{"n_kv_head": 4, "d_mlp": 1344, "rope_base": 100000.0, "init_out_by_depth": true, "optimizer": "cautious_adamw", "decay_shape": "linear", "dataset": "wikipedia_en"}
MLP neurons of a small language model. Each row is named by its layer, matrix (gate and up: input weights; down: output weights) and neuron, and shows model dimensions 128-223. Each number is 500 + 25 x the weight over its row's rms, rounded and kept within 0 to 999. Numbers have three digits each. A neuron's up and down rows have the sign that makes its largest values positive.
Before each neuron's rows, "fires after" lists the tokens most often just before its 100 highest values on Wikipedia text that the model never trained on.

fires after: "-", " in", ",", " Jane", " San"
L7.gate1312:501466499497489532493513498503530497453483551515518460503532478518495541536523530513510491489516498494522491490485479485457525449514524515543491503461538505516471492440475513479550489483498544498509525534489505531483488512474507527473541489513512490482480526544513553499466529510511502476
L7.up1312:504452509476474543504505488460497510516515496483515503518502494500463476518509485510495479457513493512484438543531513478475526522516545494497445468489509490503509491486521488478488518488482488517537489522480490502449467505522485517497478520540510473478520485462484477475465498509489536496
L7.down1312:492513475514495499501481547542552494542471504489489504500494527502515518474519551509526522525483500505545534463494536515514539454478463517520490526466505502478508507525478470514515514537513459462490499484486474493484490521518545501483486499487534512499483456533476501544517529480453468541

fires after: "–", ".", " –", "-", " -"
L5.gate794:471507473494483491484474513483531480491494474477462485508499498484501484461513532486466508527490491527513500467528556488543480463519531506508501453482550503511488489531481515477531470497480491472504545508468477524489447493527482478457470469493504490512532505518501503515497472510470499519
L5.up794:471492496463532492499497506546501432510478514485442510465509506482517537474499499522522519473461513516502493519523504484491525543520497528566534502550490471512496443488515507484499484541494489507490520478494531485477512459497495510494545534473471526524527474489530525495517501508500513491
L5.down794:504502476505489526475472505521504506505500507480487506481446500536534524527521512499498501528488522491513513450488513528509451489499534499472510493462534489511524546516509512507475471477491492512516494466449501482526541496511467489518472507513499508527490499510531494476488491500482524550

fires after: " |", "|", ".", ")"
L4.gate869:474465513471502519454560533497501546492523523516468484498483466479513505506517506512485520521502453450499502486529535494495469459496502494555501470472503503506519540470479477517492521489507466477512529497491494492481519503490516534516510510446549461508511533498506534515515517512494480519
L4.up869:447488492531443569530474477502503532503542504497464454521474511494486509534536520515525507481515495521495440438543461499520488500502468492520531534521501489571528510500531499506519501521530532566475489499484511509507476528440517546501522523541493509488486476481486534481537478483507491498
L4.down869:472494486468462489513542530484517507495518508519484522523490487516545512474526509516515507497537478489500500479490491484493498483492500542498519473464460460512478503529476491503458479492488477443507479523490494467504479506517518476450497478523505513467535542511515523482525493483494481530

fires after: "\n\n"
L5.gate1300:474500470466458505532497536477512517514475458498550474502525473508463455502489480504504467494498512514466474480492461506470500481516495498484499514469478494446451461459507508478484516472464478492460486478471486485488524459544520500508484475493516504482480475500493509491481480528469490545
L5.up1300:476491488474466515465511517487464448470508456487468504468474512492496502498518493524531495480536509496477517517480507493496485504500464486529529467494521480492487515528532506507502492469466518467458512514500527506507535472537484496523450464529541451441500506537500471473517475555496493515
L5.down1300:528506518463511540486558487488452476465507414496505500524499471491500485494534489494496502512515502477486511523512487475490501512512520467498460498478489489499481508498518491490500492524524510503488531476539501478501500483506509514517468521506500488481513516486476494510484469523498479537

fires after: ".", ":", "g", " Cu", "go", " Cl"
L4.gate497:493466498501479539442477512503445521503540486439535511508498463506453511450457519529487530506467515487463534536525490516558507499509522451512494510513534532494504505487440498507465491515503503516552545544499529515525498547478507455488534479502515531529523509446508481498503508461485471528
L4.up497:513508477509539544496538558486487505516452521490488476533479462521464535522505515509499552521466485504521547510481503522507531462528510453506469524517471546516497505503464505532509526493449503520504533510494503472517569507510500485495459488551480499519491503511459515497505534460459508505
L4.down497:526508481498475464488478506497503529510510477470471513467491535515509498502554506557540470529465529491525465537479513509501491482482491517476497510518517522557520452509471546516436499509495505534534533473465438508476513503470512535508500477518451529489482516464513478493476481506518554512

fires after: "\n\n", "\n", "="
L5.gate14:535501498528464484460510465511538491543521476518507493506456517530488523508525540475496497479523461487568479497499483519479493463496498513496448482479517504493473535457498462532551460529432518551495480456498492536499460456489450472524481518451479496486458471534514490468524503516487501509
L5.up14:501467518523548512508513506541499544501481463486517461490475475489480544469481474501540516483523462534485510521511506538520522540465481463492500496504479473491493513477495515490496508553425539518455465493517464530525527457555501521498523493485495447484477493552449476535487482468550506486
L5.down14:479490494483498522479535557444543482485489514508483529545501477496470502443567534486525548549504540527533497494515509496511479535462473533493486497460517490553474502524522512504473488521494509518491466453477492472522498518515450511534478502505506459545514463520551518501507531509489523521

fires after: "  ", "\n", "-", " —"
L4.gate10:482506471492489479497485546493484490472504516493514512444487449487503530521474484511490492482515512484528564544521503528529474523502534496524486486489479492537552543487505553478453510506448547477496504481477519512515461470519489539478477477529476521435502537490472479502468492502518486501
L4.up10:481535529521479489488512526466494515461485489457457506516521514498502544439536494523556522489492526482466562516477510485480481497492488499527491506522492447509482502525506527533482509483561518519493468488505494484521517507480529486502490462484510535498537505484457477466474475482456453490
L4.down10:534521504518480457528514478479501529491502518491488501498538515511500527469522514552523488525480476486518482538499455483476473533526521529496479506458452491519519518466512494490542527537466512514480523521543495531473482440456517501503478477482471503455524530475519503500478496486479541540

fires after: " |", "\n", " \"", " University", "\n\n", "."
L5.gate954:542537496526476440483506528476508489495495488455464531521502500533524523481551509485550491501426503511489466488559494549499471487488505497503530477513529501468471467526491530519503511489524487524512446504514509487505474473486503511517533519508543476498504527533480490500467506474543507529
L5.up954:488477531509490503539547470480536493493474473491506493499458476510504496499489488488488534497520498483445505464502504519514521498516494520491489508527501486495529504502491520507482504499499466478517523465469530517481527500516506509493512495525471551535522451487526520526480479515497479527
L5.down954:516498492480497552517498476477517496491504508523513484527513506503483463480506502485490490481475473468487469472483504468487504506498518470555524472545526537488495477540486521525534500496485531502530495522527508479546483499498530498468515545475445529506498510509518514454495526501458462514

fires after: " the", " in", " at", " of", " from", ","
L9.gate263:520504472526463502496515519522510465497511498453439462508466511525456489499495505467494495510476501488463493492485506496476502498518483507493531494461508554520497472513476538539467483549518477489464497539479443478503489507562508508535504555531486516471493432510496479506447511503490537494
L9.up263:545529536463487528504489492541509527500500471484508504476511491471506473462532466489534512482462493466505478469514517499503500503524532499482479510494526497475515517516498499466534472493484517449470526505511508496471545498484507521498481480487506467543453484466493453491461454543476554506
L9.down263:530498475480499521539540492535507538492489486539534478485481504487496490530494528529485530517489520477524519523473498445473517526527495485513478504511478472490552477480518468491534486524520498468472501497511510496495487465476537446459483491496537533491498496520473509442479480504492507522

fires after: "-", "|", "\n", " season"
L5.gate186:498479514482506493483524486507521480537518518474488484467523462506496531463532493498519507473469490475454504511467451497520490471519513465489532527524484538474485489515546476475463538539522506476493516500503489501464440440530486521502466479510475510473504502497510525527514475463484520503
L5.up186:518522521480549507513465505521525495469478531540508489471468493548484470465466474502502503484503526503506470515532534504510503479500483484516507496484493527492453547492534502522486471492486471480497507450526452519476476491519483506489506524473497483485483500515491523473509528483524492496
L5.down186:468505501522496492466486514494492516507530519476515504525519472471511501513447487473506460493479487503454521510477503483511493509462491485510487476461491504497500528490476455506529520520519501509535483531457477481470494521485543454532492475484468496453494526487488489521474513518486510518

fires after: ".", "=", " al"
L13.gate35:499501520540499493512513562479462541490487509529478476501517477524481509535490489526538512526496501489492549500515519458508502522494489481448536490483525536484527468479471534534529537507501497522538509460468484490467481522485487497499552509526563479506488518477500483497529488478485498489
L13.up35:542534459475502498494491505477525524522527479500454534475515510532532487474516499517505496560511505514518527486546542514488462508491494485483480520552477480532524470524506500508478524519461494477466524514474521507465496550482501473482485532479501499505479493464433490480537522485452470516
L13.down35:518523487573520540505481470525509485507535472506508510474516518471523482535508476546486515513494495530474502467483450523497541491502506517480517492498506440477484502503486535497473514559522474521511465550464468445518474494507513476499502534511483510420478476530480462506508470535473512481

fires after: "\n\n", " to", "ali"
L13.gate711:509506493533468508519524565493510515537524527497518535486506466462500483545465503482549533541501480516522480545490478513510505454476466518509518514491508454505526530482473483510465507480509524533463523524520499444488449493459461452443485512520498451518480522463523512495494503508464464564
L13.up711:527488467490519544541513537508499507472515516506502524511456517563462494499533485498534506482513508497464488468498483516512459502521497500502495438508477465518561525499455490476491532541453485521498478520500520467511504496510476478480501470546491507503469509538486531483521499481529454503
L13.down711:480505508517479550503488462531492522511509492497499520536437523520483531524494502478487483525480487544509498488478483514483498458499514519476488449486530526528478565503515488518486532461524456486528508493480482490503483512501514520481485492481531519473487507538487537524496517464513493467

fires after: "\n\n"
L13.gate1097:495524491469442531500529476503483501489478483455451494498491510501477498494482499524504504492517507504493472532455503496489450463531501482500488494480517485495472484494488529468510496467485473474445488513513500511550547485470498533479500445481509480537499439469496469465549521504487452513
L13.up1097:486460475471508477535523511472466464486516501518488512518503477506527499516517509558491493468528506498512482480527547500528519509490513524500511512463479493487481536478505504490433486546474479490509536513509474466442523528466518494462487480524493468489450500508499516491527528541458541525
L13.down1097:507507489516486511499461507559499529495515581497497480454504513488512513511485513512501466507437488519482486493457515499476495486465520490504480514525568529510481518498491487523486431494501487544532505527496523497533517480503487498502492485473504549504504499503511493510469483491522495491

fires after: " the", ",", " in", " and", " of", " late"
L7.gate345:529487483517504525486485507517508474485518526476536498474525517509529537494489531522495439495553484493484515467500464509480493480483477483498483524508506473475512488541497500539491550547535487504501480507509500520495505519546523520500511480512503526501509462496528470486481530503441545470
L7.up345:493473486490528528512523475484474531483534561517495516488484513473466488479496495497541467475487488502513546478460501495533490519539504512502527453440477528520496516497493454476446493446514480494520525513488503510514476466532493504521542466485523492489494471506498491503507460459511508511
L7.down345:492464451522493515481548538511558492493480534494495553467489493527490503489472494528500515498506493494565563503490482484508505484501482502504494490528452468522528516548478476511512466500506487467487470497503536532521504477498518484529519490491527514494542505533518490508510476508465483495

fires after: "\n\n", " end", " out", " (", " rest"
L5.gate458:493456474490507505467525492493473511545447511473489501498497497501520493554512522512491539494545476489493503475491521502483526492498503473484468509472499494517494521481528481532504482505457508506494521499514472510467564510502481434488514499450454469547497493520433465477517497473526465550
L5.up458:502517495512508470518512465471478500507514464498498528546494458513507502516483456523502510524513473557548473475512515558509454493497473477497481486480473432489495503501541501511500489483483528539478510479490460502533448467471515478489526514489519459507530480537510523516495479512490472496
L5.down458:500462512464478467508532494454542497476512422526486538484495513487487500471502510491510491499519525508518503500551469481490484501499497527495494488481453477500517517457515522479468533548503454502434486472539498492495497529493500478480504505461543507502506498494516521504508512501493546467

fires after: "\n\n"
L5.gate157:506451468482459557547486499509473506505502499486515531460510488472505480499478498491465523473502475512501481477580500519533535462502466467455531504521497501495484511480459532512493527494509503511488494505559523498525522486529517456521497446534488475532463505473494468481498495460496493514
L5.up157:489455454502514470506503480492507495477519508537497546540480450518539491525502455514491507514507502465519515502529532542507483484477472476479509491453485514508491493505494512530526496518492472476475471505507468465486528514486487470470511493507504501478490522498514500500520508584481513449
L5.down157:508493513484482550442553491551474488476512505489476516477461486498504493518490482489508475506478511495483494572507500522478526449478516523507516463490479502558478529452452461462454551487475527520485487510512504475511511510529506543511492487460497487510523503477492506537498495514460535525

fires after: "\n\n", " not", " all"
L5.gate414:482457493482492494540520495533487470492513463494484514502485525527512511525537497501485508471526435481521476523536475514521481494448537532481519531461436509485526517479500475566543492482475499500453499499512500477513471498476488505491513538524542505507493482513511468475503467507545510514
L5.up414:499480503532506511517472514477491516523487528507499492501477437495496472464477494536479523515486482532525514525501462501535493526484489491512514466531510484533521474459479456517516522489519508512479490484504515518476454500510453469479489504488468479548499459526504499477516470492482451482
L5.down414:529595483502443542513515499454494504522535542476545485542456490489454482487470463456500507478547494523515453500517466545484501520485533480449494463551483433510486508506522477525526509506497498493509443493463514500512509482503494490532485552539536557485509493471491479491450485506529533500

fires after: "|", "-", " |", ":"
L9.gate930:498470482479508501490509530504490482545466547497511516516538503486494499523479501514501494488501447524503491509515490522523473526502466467471553497515465509499486507500499505562507505525533496511491480474499496498535482516510524547513475522455504498532546487483501486530524494468475502460
L9.up930:480510474511488484482450496463535463495488483503510499511452550487474480472528497480463542467533513481470512578478484492526486540505546483512466510526488510528479518499513512435505463498514479489487502466493462535509490472532496524487497488484504496508458518494492540513499485491520501522
L9.down930:501531478486486469487497468461528506506501485496461494526461487457468495464545510463460465492506515463484494498514541468540485498484536483468512492476495417535437504500460532480475496510438529509464492511530500496526489525492505483491495513485477509466488515522504502477482516503522456495

fires after: "–", " –", "-", " 0", " |"
L4.gate277:491493469537492457499466513488523492519481528486484480477445542519534520494571503505496563537535514503534533480464529487504472496546507526491502490481471515519480541524528495513514506509531535495533449486505516533512501473523476476479485509509464483495501522508484496531505518499502537470
L4.up277:482477481518524489476541514537488475528468467473484527510511515510537502510485514524542532503493495535479517525489488556466498485468514521514464443478504519504564506512531474473473498503490498540530494489536524497518508546519538519503509515495515527511470474483503476493503492475532506507
L4.down277:495474486482556486449489521504565526516513513534476487542518523492507495523506450494519510556525486493513506478479519480513517508491510517483527525486492490430511518526503511489515490497540503479514429510483533497484512455501480504524452504526516564513488530507483513509488508493513527503

fires after: "\n\n"
L5.gate504:422522493527443486481555473464486487477482445477508518530492463537509474501505521492501533499509506476517513484519495538517522482544490469536494518497477507480494481501490513474507515496500520503491482477521533489512466501497491469485479474488462473491469496499543488488545468503470505454
L5.up504:504489515535524549479510485488505470490470484504508517521509503510474461559505465523521527482524504463468525493497482545505509508531539463528538462489441485465501496481481507488519500505513461495458445516509524522518508482522492523497495476498541478493544486509500496498498537517493477504
L5.down504:474526527496478525463547470461496477460465402520475555469493502517516551487514514514521477525564495502518501514495489530488500534512493469485495463488428482518536547547505478488491510503534475482524487469488520502492485504473513539475481458501491452484520499499502488497505499505460520510

fires after: "\n\n"
L4.gate608:503492529520482508504498469502492479498494548534490528497533551542470476514487558518514500476510486468492498499453525455476501480495516526506523487502476506473470526485539503494510490485503543526496478529510490514511477511477481481509551488472483534489495498495524514471519539514505477497
L4.up608:491483508478492524484504486453474515503459481484481520498509479532449499513541493504515455510529481506526486519567513483525478534512459482549528516486542478468463503545504502495450472507489468483519488502505517494458499499504530483498498460497484480483494521480549542487552527473498530497
L4.down608:543500466513473464467541486504517509511511513509503532505545536507488501497503499495489562523463494534512536568459504486514528464514489505496525470499466489463527451515492499450529473489503503488508483491514474504507477520482521498501489485568438489522469447476478521530494504482478464503

fires after: "\n", "|", ")", " 2"
L13.gate353:479478515499511504497542525533534530531451544498508503495489498498500516525510511512534499480526496495481473489509515524469483468499464517512507507551512502491500574504494497519517496510510543528508487486462503508506498514512484515539480483498494497472518521503512539513523455462485492526
L13.up353:513509510535506457510489508491520493514498523529502475505468529479486522445481482492482518471465512518476491509539484556504515490510496521493494452487498505471546504506533495467506459516496502495522438479504466501530504470510501490489512504504492533472496532510502513476501515462520527458
L13.down353:493512496534472489507483526468475560542466511494484494541518489515550499489505497485538525483492463514500483479558461453510488478506514483521481507517489480495502502496514504558512492521515495477491506527478471500486480489527475491492465550475501532472487512487522520500521505521545549493

fires after: "-", "–", " Abb", " al"
L5.gate8:499493495487495510497504519527516494506481500501502460539504481466512510465482489525517479471506485473528482500478529553525496488526500497507459497502530505504453475484517503463538506490432519464482482506500507487519490506499550547484503475550521483494492489514492517535514521503513495470
L5.up8:516510504499534495450491484478450509502525472500478486532504439512519515499478508495506472545499512492504501517519530502468508526533472502505545518557476474485510521447512501494519494538475472485443524505503554452488476499536532464546501505477478520468532509544515452502484516528506488495
L5.down8:491518479502491529464505510491534510476467484507524521507504510577492483492499491503491512492527466479508534499494520462525505475515531462487480486437486527519480504513497498523521487520495512516529500517523488524496514488471493512482502454539524489510436492474497565508512501500519508497

fires after: "\n\n"
L5.gate821:466487504500432472507544552489466469519446490473526531503547496509507467527516514497507516519487478552490469474491460523557508476540473489468483490531493489519506482492510471503493530451476496491500506507488540487517488479538507487509478516478494471528489486503511502491526531483489497572
L5.up821:512468480533491480507560496477465475513498494539542524474481532503461544538488505494512475498506516518487474469528492490490489463500481512485485499490507483521488526500507494507504526471498515521464446517491517507506516505504489514502556485504528482499481501521436472481504524510444440505
L5.down821:497486533509497477492530507489476485538493447525480502487527507510502504506502493513530515481536514510477500514502489532485470497532486518540506479484462471524516545460530506468481498466484527528522512519463490499468488498523493527514519466511513473495490520514512487519526504517476485529

fires after: "\n\n", " rule"
L5.gate1027:493524512479462502484479509475449486494471480505484506525483513497536471550495461509557494484494451467530506541544490441495496532503519481526566531521498477510500464501512485498486494546454496526490478456512512491526476497503521485510438466484535492492499455507473443491482459494487501518
L5.up1027:492520496474482497490529533499519494545498500508516560483471503542527491459507458474506481475539462479524492494486513508474467510502502484497472467505497469517475503455522493503483499512500537496527494506489578454488491494459490506536501511478469476505522478495458496485489512500503487480
L5.down1027:522488473523476532507513478470455529471515502507537522496492514485487477512533499484502496456501510507527523499514515525487492514524480496460461471524519504499490484527463514500520524504483487522515499517550472514536441487513456510490452499531522510441552502503547494547508529485521499563

fires after: "\n\n", " is", " was"
L5.gate1173:475524483509479523500523532511539516500491472514492535490478510534510487547510462466528515493516487492494480546487467445447466487504486486502498493484540538526478499470502460491522505483500496474483517495532457502488477526523461529460510507490505509480492512520519483492510475496487502509
L5.up1173:518493512452474496532511553534470529443521507499529493509495544506512480552502492493524501479541483519459503451459471487475529546532499458490491504540537490490497492513464504479478484493530482533472482424462479493493484552507501488550493472461504471519459516528511526518508506498463505507
L5.down1173:486533501497495487496497496559476505509500438522497500495453514517490487516500508458487474521503472504494516488525472492495497472493515493494481475538529476493496511479490483465532517465475480509506510500503475494459499523500494495497524492474526534505483491496510477553530477529540505500

fires after: " |", "|", "  ", " —"
L7.gate1339:464475470497518480465499524460480557507472529523516505511512487475513510484503519501461517526529440492491533491510488502531498526488526507457506528545504499515473528514511527519514532477487498490504471514514527473545513531523526524501504482503477513519480500504501546515528498525514473505
L7.up1339:491491522472487511510476516517501427490503501516490497487491527508498534485514476469509518513505471499478540501481435437491481502530500457538527481554511495460483468468494484509536459478507479478497534491517478465495508495485477489532509510480505511470508481494533477480459518478497523540
L7.down1339:475505479530447476481459504498515521504512546484501524472474504504518506505464512513531482501494431446518488501502493486525466491509529504432476528494476530468482517517500504498528488517512513482515496524512483525549556505495504535520461520510509462487534510480470515509511490498545489506

fires after: " on", "On", "|", " |", " On"
L7.gate47:508523468484511488501487477520522544545471490513512491476476479510515545490481519455518505485564473542505504500529493488518494487478440510464493486459452502551487499506498503518496429527490478506494547510424570499511525521520519498488500518513507529510516459474506492472555536447510456473
L7.up47:448512491500481537495474483485480496529498451455514513498527476531486483490523467465506460462479480545464509478482504485456468478509514492510530531508539514480493530483492518471472473488503514463470497534497469511483522436515502504524505497479502538493484469502510478484453472490479512526
L7.down47:544474477500519500457478483490500513509537491469530541520469437500479524454483509492504531499534497465510448494499491478494486482493515519497481489476494508516502501498492502519498512507473537493518494498506493542490546512483512473501507480500519524504531433473528484495518533496517462505

fires after: "|", "\n", "  ", "°", "."
L7.gate533:501489499483468467472479460492566475494457507506517525477510435531509505507560533499527503482457462545501462518516495530524508540423525535503485495538471527493517507491523491508505456528504489508529458488494473522554485539519533521508509516499516490492463522526487495529456468494480511565
L7.up533:471491526487496490466487532429489503504486523510515486523490533474500485440549483534521548508472493472475512481509513505521471476505480476532525503507460461496460571518536505480530467498492506476521452488487492483487478516484516540505506503567477506512495506456483506479421505504463512511
L7.down533:466484472471515514494444502506526472532467480508492506498518491512503456557485458455465503523495479483487496496495473458520425510491550509477498492490427508494486476512537504480503532501483501530477532525498505521504501450512523544516494484498509492466531499517514507475480534507514522486

fires after: "."
L4.gate890:464534508509451542506547506476543521525501472532483495489532529529486495519504477504453517494534514493528483461516449450482505501483479474554485488494499508519497544487464480504520518530496499494509515522480501520481494464572518475563466509531531505498517473517495511505485500543487479526
L4.up890:490491497472458513524489541443481486491480558506483493509479425504515486500486506526488491474508502503571473497529474550518533542532476547487500489484476511485511503516529471514476493468520514550476470480506487528496469494489486498532527506501484472508490446474497557478479454470485506510
L4.down890:524487484546496524476564500463466490504477502486491478488480491528512511521495525500471467491495552508486508461488509458486553495468454481521492531526456474535498532500452515500558510521499504528528505463502459477442495494516515482526486472504527477488501473473528510462488533561508486544

fires after: "-", "|", "\n", " the"
L9.gate963:480499519454498505458557489523489500457480515480505508504524494539500486492535486498541464512490511547492486471460520544499489464485521506490504535532491491486508511495509444488461515487511495522486461491464460500504467478532504486478481463521505458505520506523495549481500469479468505503
L9.up963:537476527479498521483555498505464547531498551492514535488496481485485447488508496502524548512529534499463478473486505499471501495539509502466502485505484465535487488509514504514465496528515475471481497493502468487521531484548461471455510500507503524494494483545464497502507522493488489486
L9.down963:493493482513520493523447534526527514519489536495464502482488493517501459488481525493442514509447502482516487488510505463522527483517469480509516471439516498461518508483490459467500497545498523473503506498584540499493503503433487499508496563515482506440517485449482493443485508467468498440

fires after: "′", "|", "-", ":", "\n"
L7.gate967:481492530517538528488502454519532488534505511481449520506490471517522521530511554525504498499519515552520470456520480519551470508495506478511483503522490509519499501498497482472518483497472508489494492516486487512494459478511482541518448476512492461488571490500524515526485544504480480477
L7.up967:526523495513536487485515471519536528517497512509537490522517518498501464469466479467453512512502533480496498505528495538528495519539483522498492468459481507547475495447470501435494489479478447503538481513501522503482521477505483495506520499461518498541472497531507556489557543472501504533
L7.down967:496493486506527501479482483517460494488474483500502481521490506506499507531475472490495551517521508509485532503511471502473479519495536513529461491462524531465475536532478471498490505500484512486497519520502536497482555472456491568458512443540486454493561476492534520525493492526507490516

fires after: ".", " =", "=", ")"
L4.gate468:496540446493441490499530538482505513524445524506507522475492533508531491497541521500502490488515474532537489494524514481492470497524478509472488489527511495486526541459492500499500483506547529452482522539478514460458479517521485504492495493539528481477467442493489459514519503523503502544
L4.up468:523525474539511487501507535495517512524473523517512531510457484518507539494509521527478479429491513570524504492539463507461502488501464494496510485541456491445529550505523496467497473507562467469499531534448492538489493461504536533503445488485500498514510479526476482547496477513508535489
L4.down468:514461511542480495467571476498498476498520514515501474497527477519493513514463506497497437511507523488506507516513477562478479445468508515516488506531427507537470492466460505506556480519509495505463487477498486501432515506493493452511494465486483514491501498498489518545526573480521513504

fires after: "\n\n", " and"
L5.gate1194:484466469497436553530512503475479488551489496473478512505474474506488471483521524516504472469520537458509530502510448466539542479513503519487508503483498501509499481493499510510520464492479539489495533467499485507501544504471477537516512459519526509488493495465493513483495512504475516532
L5.up1194:486488506484478521532479493470514464481485494455441538508490513486485514521506498504514455512549510492485457485511525494488523526510509506528492517466501462480475498471494535468503469494495503527495517488530484507481535498496503483472492477514532461517497518514491504533522517523534479479
L5.down1194:511465521451546528525546479477492468501519456492494485523500474512493492510498526496522468507490515513504493518477510499503543499495487470495543492507497467519496471517485493542489525508541472515496520502526521465465477513493531496474480485500513443498494474529487468482496479540496478460

fires after: ",", ".", " and", ";", " that"
L4.gate1112:520483489479530504492489525504489516458506503454506460499516465539481499477511504482562520519451518474515493500509483542528517537497465439505474523542500530531495528471492508536466522499508499518513446479522452474473511508481496509518505492501526541516534485503501519559492461485515491473
L4.up1112:506499516541484534485470513492507525537533496515493539496473455520449495530486464488469511537507544503451493480511494506538539492468499461529501497490523509505538499528490537470527546424498480534468515501509511491467509483512498481489479540511469542478478513518461517492475492481476468547
L4.down1112:502463527512503512485500489485499489542464510499523528502504475493506459556549485484483508514483467480539509492525521465476490474465462516482496500467524469513466497514503498518500512474468506520483522538521497486531489425478460447519486534486474559499496477445466502484516479515513521536

fires after: "-", " 1", " 2", " pos", " (", " reve"
L5.gate910:487498488515523495483548493531510519550501529477511518462529505539497521468537509442492534443452514484478515511505467518525512496534524469549543536532451502540527533512483501550478486524546491481477498520465490455533486445507522467528514529480483497482487522549482496520481457480472478534
L5.up910:528461495470491499508523467531457473517499511505460509495526510495502513475503537554485481491533522471520525446501544506517552548499485503490512466495522516446469529451481447509531482461495487540515484502515518505497523549485508509488531484548510503455471511501494498498528541524488518500
L5.down910:492488518500506524566488500481429483501526447499490540525494507511521498500482518500504507506497477443511521515516527566507487537509522481478499551520465484503503504531526471544471513464491479450483544502482520464509523539500489488520487477498451496481509493474494451490527494532534518475

fires after: "\n\n"
L5.gate1334:488491535454442483515527531471474504475541516547475468501484486491537482525530529508529481506529517551521528466514519489502524522543478509521508495505495485465500510487484458510475491480503537474497515464503529491491495500552530493513472481514497446505470535485521470482508484521471469493
L5.up1334:526462497501474528489520519455528495541552506482525486510497494481510505501496484518496502523511535499524490507535492525503536510489475500480493498502514514521522524458480486502518491458462472474490463510435461520460555517427498489485516507467475476515524489474504513476498516499464491511
L5.down1334:458447512452488507505518476444500451440535454501457516474532512454506530530546514502549501472540518515472487516515473485496539491499513513514505496499522456506539545505503485474478503483510511512448539508485514479457460495508482530512512487498487427499515539493495486546467514510476524539

fires after: " (", "-"
L7.gate1063:501471489484461457499531512502493476481499480514510486501481457527500524494560512456505523459478513533474477498514475490470514454517509489538505531472492487483570576514538489508458489513536520495472475522504499526522546502510502463508494486514475499497472510481497491508488426482511514523
L7.up1063:527493482493534483476506523537472465489465482535508489480514449484504471508499549540516511554539487497504485464503484490514497524478543479472547434478441475483484519491455485551504471522476529474470459488466500510523506472497521505455486479476494499457468532465489460517481519528533507482
L7.down1063:509517474488536497517506491501476490496482506526535491504493476481482488513491447453517501519489535495542501492522477484506528499517530548471537492488529445530489491487521510505495479506470561519497497493491480521519527516487505494509482481487497537526482498472422490467510475505556451501

fires after: "\n\n"
L4.gate1010:442517489485493506507489491456503506507452502483514495556513456517504487491491516509486538482523463514498467536491505491560548461535475519465501489479500531537468493486531524501485508491523477513508478440489487513494482537512539487552525493450463469507507540502496504465534521509481473522
L4.up1010:495526548518470558466556563502498503478526517488499507470513483488457525525508530554542486497511475490528519517490509482486493485520509498522498518498514484500452468507471518486434517495508470495508522522477502507489513509530502518471494470568531506488449497516502516522464507476513483479
L4.down1010:495524495452506495528504522466548479489481494496468564522459491488510475516470522510502493477519516474542459563487511462500533469493500533514501481507517520444533475468484498454476495476541460482479485509515476495499524551515488491478512456537486445525463509528507503452503514533490510477

fires after: "\n\n"
L5.gate439:486523503474453529521520536484478478507492466512489523515487480525478483520513532544526491451531447504487483477537454532537535477484471486506523475483480480437502524481483464503479515481482510487483506473536544492478528526514473481476551459489512477483474487488501496479481532551471470517
L5.up439:484497497497455511531519532501494471511512456505500546513494471520503472502464522509536516467543485494478474512525471499512528489470492457521501464505472488458493525471463473464494488463455465478475475478503522507494515457504454483485502469494530468487489463505538539474486534517453533512
L5.down439:495503491490485539528532486496455519492486420494532530493508505547498510487484506461511501486572489490511496520488497518480518487507505482520515474498470436500510537502498524473485485506502515473502524504489486494509513505505482484514536487488491439499495486490517474506514510502473499458